config = dict(
    n_layer=12,
    d_mlp=832,
    rope_base=7420.0,
    init_std_qkv=0.0485,
    decay_shape='linear',
    doc_mask=True,
    train_tokens=548700000,
)
MLP neurons of a small language model. Each row is named by its layer, matrix (down: output weights) and neuron, and shows model dimensions 16-111. Each number is 128 + 32 x the weight over its row's rms, rounded and kept within 0 to 255. Numbers have three digits each. A neuron's up and down rows have the sign that makes its largest values positive.
A block is one neuron, or neurons of one layer that tend to fire together. After each block is what it responds to, as a language model described it from the Wikipedia text at the highest values.

L8.down117:145120141123051142134123080154143113161121108129125095112120093081125173162103137059111099161150138110104187127119097145167181152037109185156150171178073103138124204116124113154073140082178131140122155106091176150086109150100098073128137116108128112094153171100108130153091091152129140130
L8.down773:138081108105098101104164144117126117122134123123137114072142115103096106154155118138169097139141143145090115155036156124123116141151170111158136107107118090155127138121121207087067145128105151148115121152142141145182190159139102146189112108094120142170095145162121156134130119168094148141
Description: Determiner after "one of". Possessives and "the" opening a noun phrase, especially after "one of" or "among", as in one of his, one of the most, Harrison's performance.

L8.down215:173184123168028130138098110122142187082141109144154135102111148131162105136123156161107134152145118109069193115141097139128137048125133114120149055112103094177156134107150107131137189116113100109133162114179136119112171115141110105125136103041152134122120180143101062178197082199144183082
L8.down409:131127133133077083112125136084126110124049070114120230127069171114125105084123118147114128162184141166086126106152176153149145128147118159167148123051149076087139183148158104100159122101092148107137082160135145133159082121096146188162131083151114147123178191157137095122064075123081123098
Description: Clause-joining conjunctions. Coordinating conjunctions, mostly "and" (sometimes or, but, comma), after a long clause ending in a place, date or object, e.g. "arrived on October 20th and traveled".

L4.down190:058129089130065178163146127137161103082145120119090079161103177029154119157144077148159127160098163089040168112147082122130146112140129153187167074119195136139127094077115100136113072096089149114160119091151129135069048171098084127137155159124131114164083139151114123105169113151102065144
L4.down394:099178103093097165106127147164144100174125108146085101112134133163137103115068090161138136099106133079132153135144158150133089155119080147101084155102138176136114143104122149144113114122114106111102126074123114126111093126251138068125118112093167106159102089162123150142074163152150112115
L4.down501:110114132127131194120183093127117146095140152149176173137141175185145139134147106115122157148056118122147133118121094128172124075126163154117092119145145122126110143070122178137131120098132129096118172134139106109184082130091109130061145191144134127135080124208094122096172202064077116150
L4.down736:150132151086091154102153113122116127122056139132136133174114142141124093123138127104124176137145109113119136066068129154128062103108111080153137068137076143176122150142147168142102204126124125155144156053161126137131169138125130132097117140090159158068133127144185171101125140062130134179
Description: Opening quotation marks. Opening quote marks or colons that introduce a quotation or quoted term, usually after saying, remarked, concluded that, or described as.

L6.down131:125126124088088158104159134172174137123131071108090177157121137119128072115134132053130194097111139160137154097083121115128146107169162096173126142096121097114150190163099089150152151136194103160016111160136109154119123164102125135136130196123076092155142080162153139103079084161151198133
L6.down339:150089092085192066134126139073142131053118174156095076150102145128127161180159092129181162112106159135178136112106084193156095138121149149130139178121087095181203137152095111154112150101162131141181158133146101144104149118111107219167111136149091063162114123181147131069095097071177139105
L6.down563:112076140131200124134121101134170103103160093175139071158148145069128127148101186167122105115133138084110104125142084128072177131109118129149105123058102129127103110129142119131168082116157098138131096117070107126116132129120141113103116138136124151113143117201144145115165154153164100127
L6.down675:085135147100172109158143174143098078068088092141190119125141146053127139129129163106152135151098150189119160134095096109114124189112175179155092109156082112141153142164119168180065162092100150100126099153125119127133155129096163111121188140186109180149092164101090098053091064151072160148
L6.down683:087074139147114044127104120100139095088149138153204091117130113155128129142116191145112148170126144074113160153139085087115145075129045116153129163111167134125116158153144131176175116066124168125130107140149138131137119095162135083169185128056137112103056196129103119125152152141125154158
L6.down691:105154102142143154150140132128140197107183145133096101123107118086129115090077123086098118101091178166146199164139135126074128080090110089149165137133095069163176128113108116171149112147094120149123146092125165146142150169132082114129183093163156109112092163073116083137133156088147131128
L6.down694:183107097071170163199124105129114142100120105173090035173164141049140118150157143174166130180057137134146168094148160134119136152110074143173154126101148137114078152191140105129101128113095089101129158071135083139125154140129132173158137120115214136137137154143144179091163163146118128114
L6.down719:127063156155083125156134176080140152155134062099196139161121129132098138205148172160162151119038198177157153139120130179086147074211157097156162156149118166174156112158083126122108164115159194121097151120122116118111107142085120148133109105110113155116205093113174123092159117151132134125
Description: Table header separators. Pipe separators between column headings in the header row of Wikipedia tables (sports stats, results, elections), e.g. Score |, Votes |, Set 3 |.

L6.down84:193137094138111127096153105113066124131121099127130128152143168150163096133091100132171134127132096108122151064100083118155140112139102135204154170107124112132141145159114097148103119158071151119141096160139077102110067117097099137109076153161135191073098109101130161129091109138070170132
L6.down376:123102141131099089150075133126094101164121122135151139134115114154085150135144155141154104183137144164109151134077077126108101178080157150109115108129127080103155175091172126111179157112136103146141139125152173171099177096059064106180120130072117112137088116114161137165100125147142074131
L6.down540:094098065140161140146150139112194091086138144065166144117164137097114050141135103133174120115189134205129168127100146188158128132147127032116118194128147116097112142125146131117110158152156139103126068154078110101052145092114189095118156108135071152112146091115122147127121073081198083158
L6.down552:067105140120143166105174152172130090065153137120160124134149095063159096158102115095128160069125141119113104134155109118100123153126117115112116085167112070126104105107200155135123158128129143093141116228092107149163144152115125086153113144086097141136216144100108105181163173094152133114
L6.down554:184140197110202118107117175106086188168117114163125124130095147120143096152137095160127158158107129114102121113121136136063116136111128106129078132067192071142122112094126178113062105123092098193103138088139169111107205111140088162122166097085098122139154118130113153095123108144145141140
L6.down655:151117111077109109090122120150118164156055120150171110124105141142080168172098109133132143088150126152096150121151133094140162114107137101093096166134120092207167093118089171082121156106117144172156152094120129122163129158141146252064132116134153134112155114134129128152087136201088109140
L6.down748:163120180097138105087139148151132129160148120150161097141141103165153131149106095095123142150138163156164150125158096122120119116137191101161099130117086145097155115156101106144134175157153156084097107080143192109118141113094107207110154149116079118162174124135100125103142077113075188094
L6.down809:100127104156157108115110137111094081136132083093118132110147138163164120045111095144111105138166118084041166137084115129110071168143131132119133145159070145136112111128142156175161187153155122115110156123129124038132160099184106138106129168061184090129126102176108118115177109126102086127
Description: Possessive 's on organizations. Possessive 's after a league, state, country or organization name, e.g. NHL's, California's, China's; sometimes other function words.

L4.down298:113116100151061131131139153121114148150130149120102125117108166165147080109166140219108162130127101098125169108147081179096143160197146100142173137160143103120134074063111117129093140100159108184098132188160139150084041145108104126124104125065121110151104158089099098162138085183129142087
L4.down313:119117169069111141111102130195121129032158119112133145096143109124115159163170159182119171128101133144184085131165110090101108162156120123171135112134087191179143124183135125133088076088206108117086077200112114098121086128141125158113144071190161103115146089195129139124066120173187114117
L4.down500:131137093166103145135183143080116172096137152125168118163184119118158129117157147144086106122102121171096174160116118099095088115105123116168160134181130176147160091128140129125121066084140083137109121196149134127145099140152110105089129172109057106078068193176147074176184113111072135140
L4.down745:137119112156146104080133102123152151134157117157102088138174136124114110124163099119162122174148136159107176112176133124164110144143140097089123116114157065094166143139128175093132119087108144137099124107141191099100120083167112093142186118092117120131168153152110106140202127108081112126
Description: Boundary punctuation before content. Punctuation closing a heading, label, or clause right before new content, such as heading-closing == (Cast==, Filmography==), colons after labels (Note:, Club:), sentence-final periods and dashes.

L4.down104:134101116141030095126163120108160106092150128102146140145045197101100140126094090097151160167167129094119171147141066154142122164133115061144108121117122148090139111156164134116136171089100145103122110137103173105136098167100132112126067181028097145123185153133113107104140107103134165122
L4.down106:122132173160154103087109154181148100108155046149141169117077095187143188123168096133162144138138151103139110094106141146144134101127074088076088171132115118113102094175127105189095194144116173133144070147145183136153100169120118152145164108123119169051082142174080165134128113153151196136
L4.down372:099102118122080092141103135150116081156150160059115112099103103112182046071154102122133135131078111108083169167099136137135124152110147114092191116152144142137139131077133109103164126121158128088144160144109181124097159134082144120135147098186105092125158095122119094150184155095094152113
L4.down443:155096162152128148148174116149132130069172147159108117108133146107158123050096141078120175130099140032129118132058160152128136187116108122159100132110113118211140149109140129081111144169134149102125118092099144152136200113111186087099128091153164112142099193099179092060121088056190160109
Description: Paragraph-break tokens. Paragraph-ending tokens that contain a double line break, such as a period, quote or parenthesis plus a blank line, often right before a new section heading or new paragraph in Wikipedia articles.

L6.down27:112077106077123095112117105140123189095150118132112127077108154051125077083149148087128123104145050096095108074107190139148171158088153204097141117124099149081149164094125106113127092167124163140114119128099167152170151189111162215119120160093142116225118092176109165082108143078127139125
L6.down41:153141097165002109103106110098136112093123165131131067115107115130118099106096106110143112116165142128086140129097106164132126135104131088146135150152103154137141112154137119128147142132128156081149125087102176111134124140123123143111118161009129152114110170127144098125128101098111148102
L6.down97:148115115141095130137138124122138129162130119140171118157132140082167130143085070139087150131144122110078126127132143088114089101161199178133175142169118114151183111083093162166134163126100063122128112130163150180139104053142140143161123115098121118135130117163162098127086104096134136159
L6.down148:086100106098021053123119158169105140116094097138068155144141125062098074159140112163153140073123140077174114098071088095125120116132137150119128128196095061144122133075070151137131191110099088098117153117117150127124105128129100115034117115125152130108083145144107130141118136139144172128
L6.down571:112109190142046150080075090124085138102116120093084088145118152136129181136138121145160105120170116171169100122180180175153143167102120128087173106084114118138128119147176085130070224059148128181123129132079093127109101124118113104121104181076169140094149124118091185166126142150149068113
L6.down668:159072124094065108103094100148193125103147177100138128176107191116085126086096129103103120137187159087128106077151133152115093120106109165088140154104100119100127161091183110195155191123147124124154092077103173163150134171149103131139109169128161164139123110116112099110141101112120103098
L6.down723:152097152126030078065110130142167092089142160112140114110108138122139104082107124120122155119152134103163109085119156129115122205103115132129105168121098155129134165142128125125190129163139150109108078139138138156183105164132132143094179132163116129184116124099088125107155090171073086135
L6.down733:135133064121070135120102151079081143112161151160118079105159134094123101127125122173120167141132171090107155120162178124189104120131087123146145143081081153132167149153121092128171108135075153133133135091093178106178100086095121113116129155149112114124146127113144149087136200063118110087
Description: Paragraph-ending punctuation. Fires on the final token of a paragraph, list or table, usually a period or table bar followed by a blank line, before a new paragraph or == heading.

L4.down248:138145183115121134114108154090136146116200114106133146126115093128159142090146137129116084099113158054155105128153152099119121137111110094187116110133073085142116179147135083118123150109127078149115082137086126181051128081156146139115151174141094131088143159117092128149110097183116161108
L4.down423:137199076186156089111136126121096096089115145082139118081136151111094219135151106103102132131130109144067101152138125089160131121176086109100160112160113068141179127075144094138094108124118111100102129101064208087176123157095119107110144120118062134112098101141119187114140117124153110118
L4.down549:097182055137071132078095144153104147134137144188178145104071117103133139138126140076121084115097059123123165151112104130098130102124132112149049112161108145166122119146133194092143112153120107105119115126084146129120163158142175158185094080183114150058076196113139140110070163124091146127
L4.down749:147127084139130159137079101174119073136109130124132147179099106144104176161123133093125154152128140085131118152149139108200068141143192134113159148091121131151165166146188134150194129095104092139080134127141102148111102091074116123151137198116148137086188081118125132095079115114168104177
Description: Paragraph-ending breaks. Tokens that close a paragraph, table, or list before a blank line, mostly period plus double newline or a closing table pipe, before headings or new paragraphs.

L8.down274:175153115098038202152118124064157159079152082147084124140204130060146097146112158121149140072146169137090112170134115103224077117113119177132151082110160108112069087093081148150131128153109095164136072176138134171104132118126128133156127126123112114009162154156142154128154102086139083105
L8.down536:085139164144140105143101132115128073105107085149135139120090136095117158102178142145154163110183108112113142130114129070155138114134154130062146176098130103115079115102136130109177150133107167134167154137151147109133079079149101140116189115097080121123158134135146129146143134136122108137
Description: Quote-opening punctuation. Opening quotation marks that begin a quote after said, remarked or a colon, plus mid-sentence commas, parentheses, dashes and table dashes.

L6.down103:140168055099093094171105143123126154141109098104140161128143160071146173139137062153144157130093125097086144114128137094180086129100068154063192083179136143124128135101116144159089163063129150135142121121076087081128106147134125161102140099040074101156166097135083087116123109148148123140
L6.down303:147123096103149157100155141093107122106045157108171161114143183181178128143097112141148051149166101126138114143154096138109121117140081150103108114140112150183134075208097125178096097101162121137129157109150097081116120115172085095121123145104129099154109123108186139138123128113067197114
L6.down362:095096113143075131100085095112133119125127181156091157136144129144122102158098149148103086119107169092172126135084101146125146128116178135135130142130194167205141133142111168082108155170140084130117184141072058106216173163161116155146145128140182157123130164124108119156143191125135205190
L6.down474:156101125116117127118146075095145139135136102141167144136199091159160130193155171126151050091166138134124139064114072120123109132094075098152155084090072152150121135117095123132046128152120052139134153143136142133118103130112128152144127117142079135162143065123162165124141160124149188190
L6.down500:103127096133153110147106127104109139073169107044061099150150103192172144147118122152094173147118132146108108087112110153137128105144082107102107159156153113136070101088110153131072125135129037110139115130083123101103148165179096164113124064159112098098157073131129124127124090067214136115
L6.down507:131089126170065154135132141147117162106059196193189161123140150043123175130149144093160126090134098110149154152099086129148177096082109123115088123131174121136121124149143159155087097174130086101122142165120078129179090087146141088165116115099125094121152125120181124081135188103138157167
L6.down672:120113134118106071114140178132127082133131132120107124115148091157165112101138092158128127156127137090115084155156092169095141118067121132077156145038128053108126072163112144105123085162124119121140098103116100161129092136097158168137134188071114116126103074101138131181188160175129187097
L6.down720:098136081114122140166091124162106150136126142105149177102093145111132118208135156157136093104108128083106185129150176119150104123132156124110124079082154130163133124172083121138074185123163136144112125138100111068143140130125152163164134109102115166143087144182163200149109128109127117148
Description: End of competition names. Token that closes a multi-word league, cup or institution name, often the following table separator, e.g. League One |, UEFA Cup, Film Festival.

L8.down109:133181173170157116111098130067109098125162105134111179114170127201141145120137080132144099131137137082129161116127175142139141093138183100164143122132091060134154077158164138187141126178142086140038072145135146101079148097095116120161107130103116109120194108093093084123111125127180140125
L8.down751:084153101178056154084073130162109112123100074127164134133092105138158072144088162111126087120164145071157156115124092169166122119069160128063137119127114142136094160135197128131117098130168153121100104160137149168128124139107185184095112077032096127202167097111145091144170100113140146144
Description: Occupation noun endings. Final token of job or role nouns and agency names (official, spokesman, accountant, Authority), plus column-header pipes in sports statistics tables.

L8.down728:119120158115123118187123145157070144192111118139073129138160105143120127194114135096190121161118130167111121092126167168172135117143137146148146092143183116098139172147116151105145082111194081154128113123120084153079190117103121131164160127181095106126105102114136155099160173148123154162
L8.down829:088123124155179135106109154108109114162129145159205138109111138140162091069127174147130104122134107127127163099098114106086155145174125165086089085168159127105074161137100107110098090134124108146097114163170137151090096133218130147059111092198161115098119082132125150125130118115153102090
Description: Section-ending punctuation. Fires on the final period, bracket, or table pipe that closes a paragraph, list, or table row, usually before a blank line and a new == heading, e.g. "Cyprus." or "(Peru)".

L6.down69:124167139138101199138174138150139110103115188120080116159115163133127132150162132179082081141147091119142135112112166115097148106098100163063070102149153130104138198122154109091142120185083135097155091135133109105136133118151064103162141131107100107110146154068178101127136150166101146123
L6.down200:160108142122069089141127141090081171144109128162139093125112058123119125079072114167111102139149141157095113152132127123084110104159092114099134101109113091126096174109191108078133105105130144169118148115218100141127093081178093114098178144138098119152160095151079094136064058085119155016
L6.down278:145148150163057073160080151122106161140155124145127132070154134170108101134153118170091095157087177149125117087125151126167221182096165090127138117109090185155148143176142111120093147156145118126128138129125088184165100101091134098167130104109167110154154151088108194154161115142126162159
L6.down293:170140140075079126196144133138113119123108113150171125123146165133176118109149121142090120106097128122096095112128089114089193132100147168126116205231194125221120129070153117137122153145121157211067167124101170120101114155114148144068123134153079127179146112096123160170091138145116126121
L6.down420:116063143114125103161127042132142142132092136030123146062070073140135124162164155143115077148207134158184137093150082084165177144119127157163150129087142109130133091153125106120171120082168192134062138089147114116124121057073135097131107157094074128136180107175072192066165155212138136128
L6.down679:098148063125128114057149098196099110079100142155097112102148170108107150067105157115174154118169089134166183083160106136122122148127107072165097143155167146145138138140127077127136150080118103105126159074140142098151125136118096141110172137119129094109111163097128124130062073129072070093
L6.down730:123070127115036124108090126096118165106143126171169191160162184145132080118119140161124100094163158136066135090156129085065125154127164130115099133068136183133137110132123141106140155092080145078147066114124110124095138117127145150184182161088109126078150154159135121124054135119138125112
L6.down820:099158131112154143130163162113156139090124142096084118167163183140167105112100095068151135117107105170105120081120191117181112106084118107186134124072114098172158148174153116102090095092140106068140102084043106164120068156166091126188123131096086203130145102152097064117127120093118062147
Description: Clause-joining "and" after long phrases. The word "and" after a long clause or list, often after a comma, adding a final item or second predicate, as in "Festival, and was", "herbs, and spices"; sometimes "its"/"it".

L6.down152:202162109101107153077155139111119097135129111134132125097165104123155128154089143172068170160154113160157090091104123146127107123107142175065135114122184113197129148127171140116138100131111139189112154150083086154128060121188158135071120147127151079180112099129155098178098123122139089114
L6.down367:092122147096143175100136153110127094091127115162059144098121136106116139098134116101120085025149076135123168107188154162121078156126119147121055066160064183183112137178077143173110159147138185133134158153087093182132185145066106092118168103106112163176097138190084155175134118116115111134
L6.down433:182097108204123154113093141082117109124146071147097151084129130101083118158075145082154119094173083128111107116173156119162112115133145133156095075169112093145144092163144131136085169130117166168109156113124129121122109121140114144130151107139068129107059169071126133062156089101109146137
L6.down467:093177159138143107151128123181137161128178172161135093134155067087174177052174120114083146161155081116094129151138077104132139123120163049109138105118123091154116137155169098178142142097125128134086166098082116087106107173122077070141139127221140097083152151094126140115141102163140177148
L6.down525:145133176196134119126129079113234150136157130117136172228114112098138104127095114084151201110167141094145110134010137104092149170099139110130112133123087125113107144189134116081099171196127083142103130162108156163151148127136178091120078145135143109120153117138082097128083169123158105175
L6.down642:162114213081162108117118108130109099110127170135108158204125160135125138129097120109105133161108089178117151136107104163157064146129151128102088103091166084157065090145125139122098164151129133151120159150141095198114167110118170097137152150114145139143180164155155149108131156186154119089
L6.down725:134073158119003092097167113108172155057112115139134163061182088126183129183132059133107086148103073116103115186129150129108117096120089110125119132099122064169144175122118098166136164140115165151081083135083199095116102118114137152134091148139164118116082120166128121098098104097199143102
L6.down802:194077160106138054154104172144172187075120098155142157183117063152080078119141096135133195173113062161120155092099107144128184125124102124099185099156095124168092094152134149078151095096147134156076144150137129187125146129071108137124144219091099081140127089207142180172128071123102083109
Description: Mid-word subword pieces. Interior fragments of long words split into several tokens, completed by a suffix next, such as ev-ol-ving, incap-ac-itate, con-stra-ined.

L8.down601:148126155166232104141158110073221159166140156094155133144117091118174081136093149111078173136145147166127145145106107142093148117129090118163114149136158104131203141133094075089090143224104137140106086116102116127086089100118148138132120152106178163122117102123143145077156128124089174111
L8.down650:128187132109121140130121083101175171150112154108112108096155124216129126144112118119196128169106134101130051077130090127134133173143129119113079117103100105153122125161130112092157147156112143099117115159159131153148078153130142187133114143185168114099072122199167156120145165118088147161
Description: Mid-word fragment tokens. Middle subword pieces inside long, rare words that are followed by a suffix, such as homog-ene-ous, parent-hes-es, idiosync-rat-ic, noct-urn-al.

L6.down43:126094085096156122169083128109193160038095137126083125119118103101166081128155095059163145090125098145161088129076114111108103111136103123186160181138209123101159155067124132187125170133148135129099110142178110174157143150116130145140106123138110141118150112158141148119149131113145081099
L6.down351:082130130197039127101117144123161086165140138153181182110168141105091119121102100120146129127175173094085151115084128134140169145155141151109162152107142095121106131122086167110174179112145168173102173129161126097105138167097178055139150170143171101118094065096158134112094092163101068128
L6.down529:142158157148134130174145137170150124123144086143116124101161118169135161105148150110141176078048138087146097110133137129097103119081134152126141152118077086170127077144102154169163119117160148106074119144127147106063115143144119131114180073144155119107154196129097103130162109099106177138
L6.down588:157143128078099139142075113196157113138160140130081093117134112146132161188141098142157143129134140103156115159089108091169096135085115099113118141115147102147128133153155109086144147095109130142090124145162102131108208116134130132080119112131119109112165106118133170157151154129091171165
L6.down589:159104169076152114087101096095136088094158148093139149091081126118180121103160104154155044157143172171171173127078077123126108107195156072111124131098134200106149144098158111106058087087170171163099130150106097072124210176170134165086166137183130080126160170065094095214093119151183148109
L6.down666:069062123159120120099082115150103110057158128116131094055093150149138118064114105096118165102161154195118093108126130145106136134032031129117091138150142131166191107158109125109155152144160161090088135111061125180137098112114111120145111121122100169159134108166137154135157068121150108082
L6.down736:151113159124115124224095097143152070112133162208063111111084086104135106095171109089143092060043151159178120180103157200168126130159132090124168106149147076178101136131169118151182138126111148113129164107112148139127093145164105092105111155098097149130169113112163124145142157102128097139
L6.down764:143141154116187124052092071133134122205141152104134171100098188100133115117114103154125091156100144102126113123163120124146115089151113155161087146097144178137117160080174117123118095121152118072122200107174132111124130069168085170109131123144165205110094106183155123159145140103095153162
Description: Clause-opening subject pronouns. Subject pronouns starting a clause, especially I inside quoted speech, plus he or she after "that" or a comma, as in "I don't try to kid people".

L4.down215:155098219154119105062059103093145076093128134103153097147139122145139077131058071108123127139121199137177161051129144090106162126114159108120110122163100186136183143152140148095091118099088156164105120111112138201195168144128190109142074106106151079121147202098081141132123182071103146098
L4.down235:077145142089121140164143156086126114149101093105091105175078148092094120161108130125100146167151093105147173090090146134209140100155150158116115121118141091097173117143112111141118188094162146140100143083155105197146182094146086140136163128155117144110132133073148142089171101090090104134
L4.down697:099100097110147088140110148112161111128086182171152157133120112128129099127144122159165058181153194165120111088118147120111174140165138103114131186094098121143116144144062153074103113071101116174207177128123212102110095126157127158095109123155111152118155117165154095154106146174104090094
L4.down767:138114146133102066087121123134091100117183089127108105156144138135142132186154114151093123136143089168129126053110109084114136122135107108112119158085171108154142144133105145140124086137121153186081203130129095120179086164114143182208122156122095115105126144152184150144117124122159064138
Description: Possessive determiners and 's. Possessive words that come right before a noun: pronouns like his, her, its, my and possessive 's after names, as in "his father" and "Commander's Cross".

L4.down178:141153082121193159189079187116200155122135084149091098086131216101120105208108096153135130142105173159103157116128131094120069095119102090155155095086079090100154090075164094167149095094120179076145071099187062145126095195128127112187129103137126124128094094135074095121117156112113146121
L4.down180:104129121082190162072122109119137135171166112060181132168084102136102169118106145098110125116120093146090123179090075088111093134158073082122112133193156124168160139091124085170106150137171132124151053132151110123058129061152153120163104131157200168153107031113099116155142098177131151162
L4.down232:080118097109205142117140177123132170144102140148126110100078105118135139155185084157155124141087148170153131136134118137150135133146121115128124110197147175142161143146127122140214141115102081085071119164154096159069090129075128145129082105166102140126104127138159163141156194139167065134
L4.down639:151170089123127106112141146096099194139130121079071089157146112149096117169093091101110085113109093118126184111146119089128120165172103100125186099067179131110109134091131121134115106166099082173091104115131097184132092185126153191144080134058124126103149077134100131085141099110104136144
Description: Mid-word fragments. Word-piece tokens in the middle of longer words, right after a prefix and before a suffix, such as inc-red-ible, disp-ens-aries, div-est-ment.

L8.down336:127083120139205055137145144184160123168185180041143206131140159157128138067134129185079126100106140107092123137160105149148129105140114076148120134175130095178109080166120138153174077097117097136170181167125177149121126156067175149129130138104179158127158128171163141150137162126145213106
L8.down455:102121135185084106135135107067122094137147147135176138159092158140088121088155104182162102123114116159145168112162145121099173110082094145146151162139116156137183127073129100141107109129113153132094118131095080087132170122135156122096129125015141143158065080030134129134104104097088100103
Description: Measurement units and table separators. Unit tokens in infobox and stat measurements, such as the km^{2} superscript, km, sq mi, cm, plus pipe and semicolon cell separators in tables.

L4.down62:112091078116103137079133182057116124127179110090056072147200129085165146111117128191086146123101108135130114195159113153109157065150107125148155162112062093126081164172130097086134121160095126182178105106123112114099158117156140189118144116112164120138162203156138142125138136171129094137
L4.down494:170113100134200154176100131133158154088124126141098134136108133172059143041194115164085112123131156128139118150068108093137075234118123103076150134027087090093094082133117152131139119135112159163119150155178107125101102163097091152143108187110152067130083126131162099113116192157101108168
L4.down608:098155085122202157159180186137132104176153080143146099119128161160161134102141141098116184116074111115182099183095086104091132161134071113114125192103132143043075121199110108119125102120114127166169084134187177194097096195096144098128155165170061073155102170111100154141105095113164041134
L4.down810:107196080091084171150126122099084102072204098084055092130129077190198147085138095156105067035145146128115115089158078119131161098139125122102100122138066117117083148083138149126082126123151131145073116152127131073093085090151120146122144141177203102134093142093164155184128110103106064109
Description: Table header cell separators. Pipe separators between column headings in the first header row of wiki tables, such as after Player, Score, Title, or Party.

L4.down199:153120102119035158112182182117147169101127131112177125124179047131182110139082116111120132175168143139133142125127136090138140118128107083041128176171125058132144142124136098052137163106053164123052138151131116145127110175144119113057181083089098142150101116153153098150118136138164133100
L4.down421:123152129181097119110132159109101123102116063110161157065113104097119121144121135130102092160118133132131119192127100127139113134106078047104105137123161094159087125129145169119098149146155166195144130134182135094106080116137178127093154112179136119128154108110187087167066136149119050148
L4.down645:098099130113000128119144217097110144122111104171176156134161111110117111153146152155134141110151176171141129183065074122089172178161139148204100178138167066103168150181067088147101135131127143102140147122132105145094121095153130157107143110092102123086163128105120092122106169132090131083
L4.down801:092139085112139077188142138017141103135161107115114123091122052141157102132107084120116175120092114099167214168128129095113138157105072101160167135105113123172117156094138117095160150116161142143114125152144148165109101200119070079149131094093089136158130109121126146132125100158118103116
Description: Coordinating and between nouns. The word and (sometimes or, /, &) linking two parallel nouns or roles, e.g. Arts and Humanities, footballer and manager, chairman and CEO.